Weights of a small transformer language model: a variant of Adam for these matrices.
MLP neurons of a small language model. Each row is named by its layer, matrix (gate and up: input weights) and neuron, and shows model dimensions 96-191. Each number is 500 + 50 x the weight over its row's rms, rounded and kept within 0 to 999. Numbers have three digits each. A neuron's up and down rows have the sign that makes its largest values positive.
Before each neuron's rows, "fires in" lists the words (lower case) most often at its 100 highest values on Wikipedia text that the model never trained on. A number after a token or word is its count.

fires in: "to" 65, "while" 13, "although" 7, "despite" 5, "though" 4
L4.gate71:392572506514406479549502570430426409508459591454415516491482526434602436501575544506484557546457411466453501508532623514487461549547500517498501439552493496467374503533559485437470449569446467528465498539513461499637507518514465483431471534522456377507412484550591532502538509457560493534
L4.up71:571529516533560464552410512556491432539550543537590508444418441567532474468473618463572470480496557652524534469490524537573488505439565438566498488510514535486539463528516415551506551579470526479375523501511571485457497486545491467561500514529462506416451526440487454508422485509447531607

fires in: "for" 18, "to" 12, "with" 9, "through" 7, "despite" 7
L14.gate42:536498449544433522453446514592559482428511589527551547462489548518518428493471550519584504579451484511398491511527545483519492500436436464548523595585428539426471418550533551391485591466534582431475414530511560463536518541409501429481534488509461466519468502466418496433480543491462587480
L14.up42:516506451532481373542526561537580525563443516562553429491592515454522444391432497583536516518418505479498537525528513434492422488472529497543593490508465476457632436419517477505463480468539490521443563463471592452459570530492528436524530495532455456555474420476516456533449454476424508484

fires in: "is" 55, "are" 40
L3.gate30:504544578521459537412549524555439537470436564495491538564439473520629484439541484497542511468517523587493436545576506457452434493531494517483461432612510560388464556497522566441381485563550422491483409421471459444539558514476545398443510494471373471436528483464498500551510436416434548485
L3.up30:492700498573623489445583579569554519489501534547482499476541591516464565402546493414537528550553542439447464555504457500495544488502515538453458440497539439390521593420538539470522490485557482433517555581474463517488528528491584474547481504496523553491522442498540552543452581471493502556

fires in: "she" 56
L7.gate125:587596604481503495433478468500500564515515443450435575506543449502531560553616531421499491550495476565556419545570530588511482464397580487565454480574477495456478538489505486467475520468596547478467418565496468532535488472509524483466510528506476547501493524532452542481537460508531453562
L7.up125:464441506511532575488504465535570434432517474527487415562528556542497563595500456453442468559435505494459488402463481450478555650542485515531475422481486489609514509456511465538420506535523557539403492546446493447368462455551558502499475497387459575513602468451528425442499541523424541448

fires in: "of" 89, "to" 8
L3.gate84:440547446525428438597562482455478492404471572381518478506551475557492510472423516495488503562540480483462494488635500502460611554428470511490618526413524489389420465504477523474571461536409533506495556534514392539545539419510440483497526437544516580430567459523565515484465557520571534577
L3.up84:445493568493478573492606496442459424530442609468500504436551490521484541454521461454465432486533471556532497545490559561527432549459507593401547495513528510450560540520455486498517558511442422487538540460431540430492584486488508567409487425504478449430585444477428581495411496589543528548

fires in: "to" 75, "violent" 4
L4.gate301:423521502469427475633421494430400377539414529535526528416471501519588448470506606556437508483425522516526585521558432483490490500580429560481553513523446556419491539439596461582581533518480568575422475536450474467445504361464465508508532466613454529520489421473453537532528481515507540479
L4.up301:515490497467497521484495517536410478440575564541523431463524475600410411462516545460455402476474462542510507498567527465465460439467522527468451558493548514499507447474546519435491561469609470522481467484512559507520443426503557503394476464458536443520466576457415514557525437446494525514

fires in: "is" 21, "was" 17, "are" 9, "were" 7, "statistics" 5, "s" 5
L17.gate267:512519473531467476539526560489428505478547492480555531431629508442493514547449567457486521422518465568440550509407578518506507524434594604586541451531466454485535459494597481517535499529584508533531427556508448482516594446435543433478575431545551497475443482514460518564484524488504528529
L17.up267:486551538427403496372509575480633563553497560407510533582472556586548483497507468521527596483491591485555577518433538446469601472478464521448366468536472455543546559517507446575475573505498484483512524470535433480547561512650498572520539483477596503503522533610443474535485455459546583498

fires in: "new" 35, "university" 7, "from" 6, "graduated" 6, "studied" 6, "earned" 5
L4.gate223:467489488453427474469532458531478480655456375558520574577552466500550507548476421539513517513510444572462452485565499450539492487503434441495462506522470558490506493475497427561507543484508498549567506539447514475426506487467475469484493469527460439536412529517542467436418419488448419522
L4.up223:523563548581470457457513440526461482576588550570423513512469456476582476532498445505447463634566495526519557443480495381428442520535449448595418513593488598456615435515486505490425539502449559462460510425430541480482465434542583541501501488487518450502441594478524539486514475530517457484

fires in: "july" 16, "june" 14, "april" 11, "may" 10, "aug" 6
L10.gate128:492540573549491419530539558429385518532481510511487461466606547550501537476449494475497447507555431553454502506495472385469484463474479479520486514536546435456507567550533502541576500460516504461552472507441526393539619517513477448509530455534407504506503440446444538513422541412472574574
L10.up128:432569598559542589537442515534507506542511498585529561575565494500463516513575466408464534486570508445417592500389460485476504469528530445497411540561471616520597539478459555465559482461523564451482502560541568393434495528483521481507500447462500447541529450481449484495472496538449504520

fires in: "he" 46, "she" 9, "li" 4
L16.gate159:565429497527590504546536516531454479444529508498440509447487504448545477534531446394552366566454546528510499455510541546508541449532491448501489510552503306435561516543457476456433554505576533496444505556519490462564493464464464407403508467389474519595596514515449423446490537511422471490
L16.up159:400517511511427590543560482504497506403538485485485539479456532470501509543542446398546566532440418472436550508530455547502417499484519415514466527515456394536446500533537556525466481518522575564429445544621500465474551568518484504536511488553541544524632607485511499518529517438488549455

fires in: "not" 23, "also" 18, "officially" 5, "finally" 4
L18.gate238:501533458590480471389499437534535477489473412517558582487563447534465505574553512486506483543466594460441509402464471505562499527558554482465514522404429466472502524522516540490446486569518515431472472488637488484549555560552433520411475466499457467519427533429417525494452494465465442435
L18.up238:499505460441440460516585444467505419525530526515524510478555532531451500462538510521478472530416492552498489512410544573561408516466430572592447593423577537433395501508593537493533514541573441497569484546451480559472491437501452541509467454451609533444555518493520633496417435543487514547

fires in: "it" 42, "he" 20
L10.gate312:614496510514491457481524504465512429400481496580500393572484476503502597450528546387510527484451509566454456542519502488464478392442506480463470519459447417446452462490585558464503457523542535551512528549466561522497448497401577557464523437483478518578514470576566519464503518517432522512
L10.up312:468482516492534442553517456420442478439556472566538521471495568514506613505574499433454462496538537587524572610539473490475466515568497415447520561502530449589547427469524520438511379492486471415493568561498443497518513487450478512478605497391457522562509447573499487487435510514525554470

fires in: "at" 78
L16.gate299:472482497474548556457498599534553561475524525473540578414540548399479421486506458548489562534525565517498494618477513425420378466487503556454472548553543435516446433551517461447499490457499567550458519398515463476495529539528463512546526501525619456481446469546399533508467442457545557543
L16.up299:566508592426518405353426473537570506486463401465527443527538509474511459418544392503490568533425568473562527491586435537515436406509558526491367518517561472451516501562506428524523493519526444568511522549487391410508485509425544515422474466484503460515508457506466498445481502476446569501

fires in: "new" 65, "red" 4
L19.gate261:467519502595523499516443464457466453438496437485574526499498528437437549538533459583437417463553494447483507503484441473484443505457545477521495507604519504360501415542582493402499490459515609456557545539464461543490523507535497483490512498557507548495439592560511436436467565570473517518
L19.up261:499541611481487489513468484533410439504501495583484584474499535516521424494463420534495469551508568468559486429540519489610460368529555483483476532505508508459523519560494554496465578401453572522493486534528532468471517481510568567457514537593457497556510505578558522531444498505510419468

fires in: "of" 46, "incumbent" 9
L4.gate352:447542595456583561466554459519529593484520522498507579426543447491516537501404513603477520457495580470469410525590507474524433483511515460559544501498539479463509483512422540506576600538511514410485465463513446516539527511520547577538427478564498478502519569468566461402442622528608476528
L4.up352:451452602380575546523474543490420403503469614524525538516560585560520536491485492520514470457493521565474531506580534636507516558410520505481527531442596488442488437393500462510476430458472469588498478520636540490503543435504458503527551477535509502522415437512604575479571531518497413535

fires in: "of" 35, "american" 14, "member" 10, "group" 4, "fellow" 4
L5.gate203:426438609468519468582580553466544603497476522458519511547415476588533509495507470529536474540517563533605502444589428534477429428516452505526528497549501528385428510401494472408486521558592570477475461485495489572542524524526475525463384518586443487441431610482536541536491493500529480444
L5.up203:458499475462535553594388572511494485532547464586527403543458443516516538452393439561516598522431417533566559495551518545518497520450545440439438486474605452524591476527428539461514504489582477454496505479483560508444555541528451564549498541544513526564466499519467545519523515515489469439

fires in: "november" 20, "december" 16, "june" 11, "october" 9, "july" 8, "august" 8
L4.gate36:396486557455579440479452485533481500564535509459439508433566435495535539469471513425493531461443580551416559559484513461563482528566454509568503511488582513511519637577549427525438491435544524391488409445467494546454520469434569439537514503493425453573569446546461471506515515500523399524
L4.up36:484500508460515504532453556623436585573528474555532552508581515562503544512445555509517491518479476534456539593497539430590512604522415575469447600399543595525556526429471489619486545460524495510512497435501498495437555498481498528548547469606401506478532448511604642442480536486502455514

fires in: "he" 44, "and" 12, "also" 12, "then" 9, "she" 5, "not" 5
L20.gate308:534474472477445396501566512540603453514556480473553439515462489518449604505519426393429499475449555565496515557465481537529490483465595473400535528540501496523522513579589522466483463522572438541553495395433498567521473438575551450530554420443437490492536587466530447492437521448340434462
L20.up308:391544487478475554486541473519513451495427464536497461528452459501503502539512475460519549558411576511409523544456540458493419380497597416468483598423459524511460508530553495531481437532514428447438605524472551585477504556576544468395529425527530496430479560567442552367561456489515474473

fires in: "japanese" 23, "german" 16, "in" 11, "chinese" 8, "english" 6, "american" 4
L5.gate204:490459481565614434583509539538417458468520376441503406508608533531476465484429518525428404545478568476476626475524536470616493506457468452426472495529523490452498577461540465525474582512434539481521521427547500441472470454432465477534551535537452565554495515479470535387487588518483549455
L5.up204:512482438494484506518508551621529504449530457514495493433547513456496488469593593606496488558517465450646504449505537511447518510559603512486601523486518466481449479483486417584475500466466480404435519485412524476480439539458529456525501420465511533494514514392519468542578569464555508382

fires in: "new" 65
L14.gate125:532519424539497584467503480454469483491491491538424475507492511463562554492495474489447466467505464475509436428437431582497451505557495388476501430482471434492445521477483491494431550448567574390502577506573495432489541456522502523526506488534471555470412516485542510413412506481535404470
L14.up125:494551543481483488487488490511488514539584490454484441576537451503531460478465536536455489474520472550530656439524496455506454546488524468510476457477414472469553439580480480540472511470503471493582497469490472460447502500455515422393479557538541517425566479591578477491441502524537463546

fires in: "he" 73
L13.gate218:477591480493489495549511536355534478467510561492492519584475518521480579546574465435521492563411511545445459418395571494572503527467472490546488561449457473553470430463581443486483405515574589440585588517516494524548497453508540538456454451464449476509554592564532516494489535501457557512
L13.up218:462547550532511544505511391470488502535517622478527553569472522535535493501492500437495589501475421530483371486397421467505461459547516531526523441431501439511492465520552504533593471609533560441386521492454495567606490468533557543538610458439430541424502539532526519554506540427452543507

fires in: "august" 18, "march" 17, "july" 10, "september" 8, "december" 8, "february" 7
L10.gate225:423512501461524479459390429490395518489523575415519571618446556529516536510411526410551524484470487451483498546501531563525473468538504504452504445504569501469529619529464492439473587452438515408566523484551654511468563522621493430464506494480532463552556544520563510512499536447493449503
L10.up225:524518471492448504453511543551499507526474415503513462598610503453479489539514409472437588500509503465490478581483530480536544460505445573490392554470626538451565550584537492468524518463368557502493548636504568472559503514512454519495544400562426422543498442457543572536534468320519579449

fires in: "national" 31, "world" 24, "international" 11, "united" 7, "state" 6, "of" 5
L10.gate56:515488548517534444494479604497464564484528590419518428506526494441490563554539486545467499607515580444437518463607458480480553524587497517540501474521479510503436621477380512484445524425444428471486561479434518435498531472563496517486505495565489513531413586495540454384509527494544444494
L10.up56:536479485548544498465456422469515491599421538467524408553546534475548572503440512467505501570611524499453552462496423558460563481498461548484437496502515439498423468456494620479471454507494544543483489526453580410550431492468504500456539416510492532474489534410595517466457486553471509442

fires in: "june" 16, "later" 13, "july" 11, "august" 9, "september" 9
L4.gate293:431354473462443514503586538557476540476522460600501520523525466522478610624559503458425558557529524649496540504479505407491419477541430541434491491524552581485511553533471519574470488500480524561532469444632526531492415476468567486565510464503432486517560472551510550504475472538502567429
L4.up293:469450524491472476458464460517549490489454521472409554516498513519534546455493391464462453480537487581505452442577515455508442453556487524479512533545512569523510457521537563530518481496473537574546503414537578491455483486493418462562595532633522467511536424486456551487527546586479486503

fires in: "is" 31, "of" 18, "existence" 4
L5.gate198:492424560563549525508577548366436569507449546533497540347446433500424463547514415528519580452518484506548432475559570572391442496499536497453452492620519526496484407456529488571575518559466505532512568470505516457547552420388502438569447492555452511550486483529494422505470544514570533496
L5.up198:470482453484552518451466550495424468494421541460617530473464567624436457557434489540629448453552470506515530495520559466406425505473477460493540388526568453472468476533486537537554451493572482453579390479527436497589522526446480625568538533488476582516469464497554527502563430412485513466

fires in: "is" 57, "can" 16, "be" 7, "are" 7, "goes" 4
L7.gate211:470493510517500473544551470521541441523436448498585557482469496571500574489516457431452601477505493471528418559518561531540570522441541477524441465483515420532481496518522574462500471541440383547533408468478530514458639450483470440546560433571459533518595491489531547512417474558430516512
L7.up211:477506427511545495343464587581544558528454542537502578489456519487566508478555447501563600462531548517541556432532475482496475544447471533338495469478528499546486529556505498487478520449597532490474477526493479524450522489556544550539654480626515428543441549426478512615414517449508436546

fires in: "to" 66, "in" 16
L3.gate154:468507476525465518645526549405534503480582628473469565532553533444628499455508509544522520560487526520523592453497487510577548532540510509530559579539495493466485519547526513486621532562482470463451584463555573476411410493515489476541494547544456522493409472479494526460544446417503640539
L3.up154:510586466507418440548566551536516444443521478530467443500552507520520406507496486534515508573448511481568476591575539485500598484549528501528469453481508587590472498496568475453521549445482613452415505454465567585484466452451390530534566486508441496516568484446538474504558527533441500500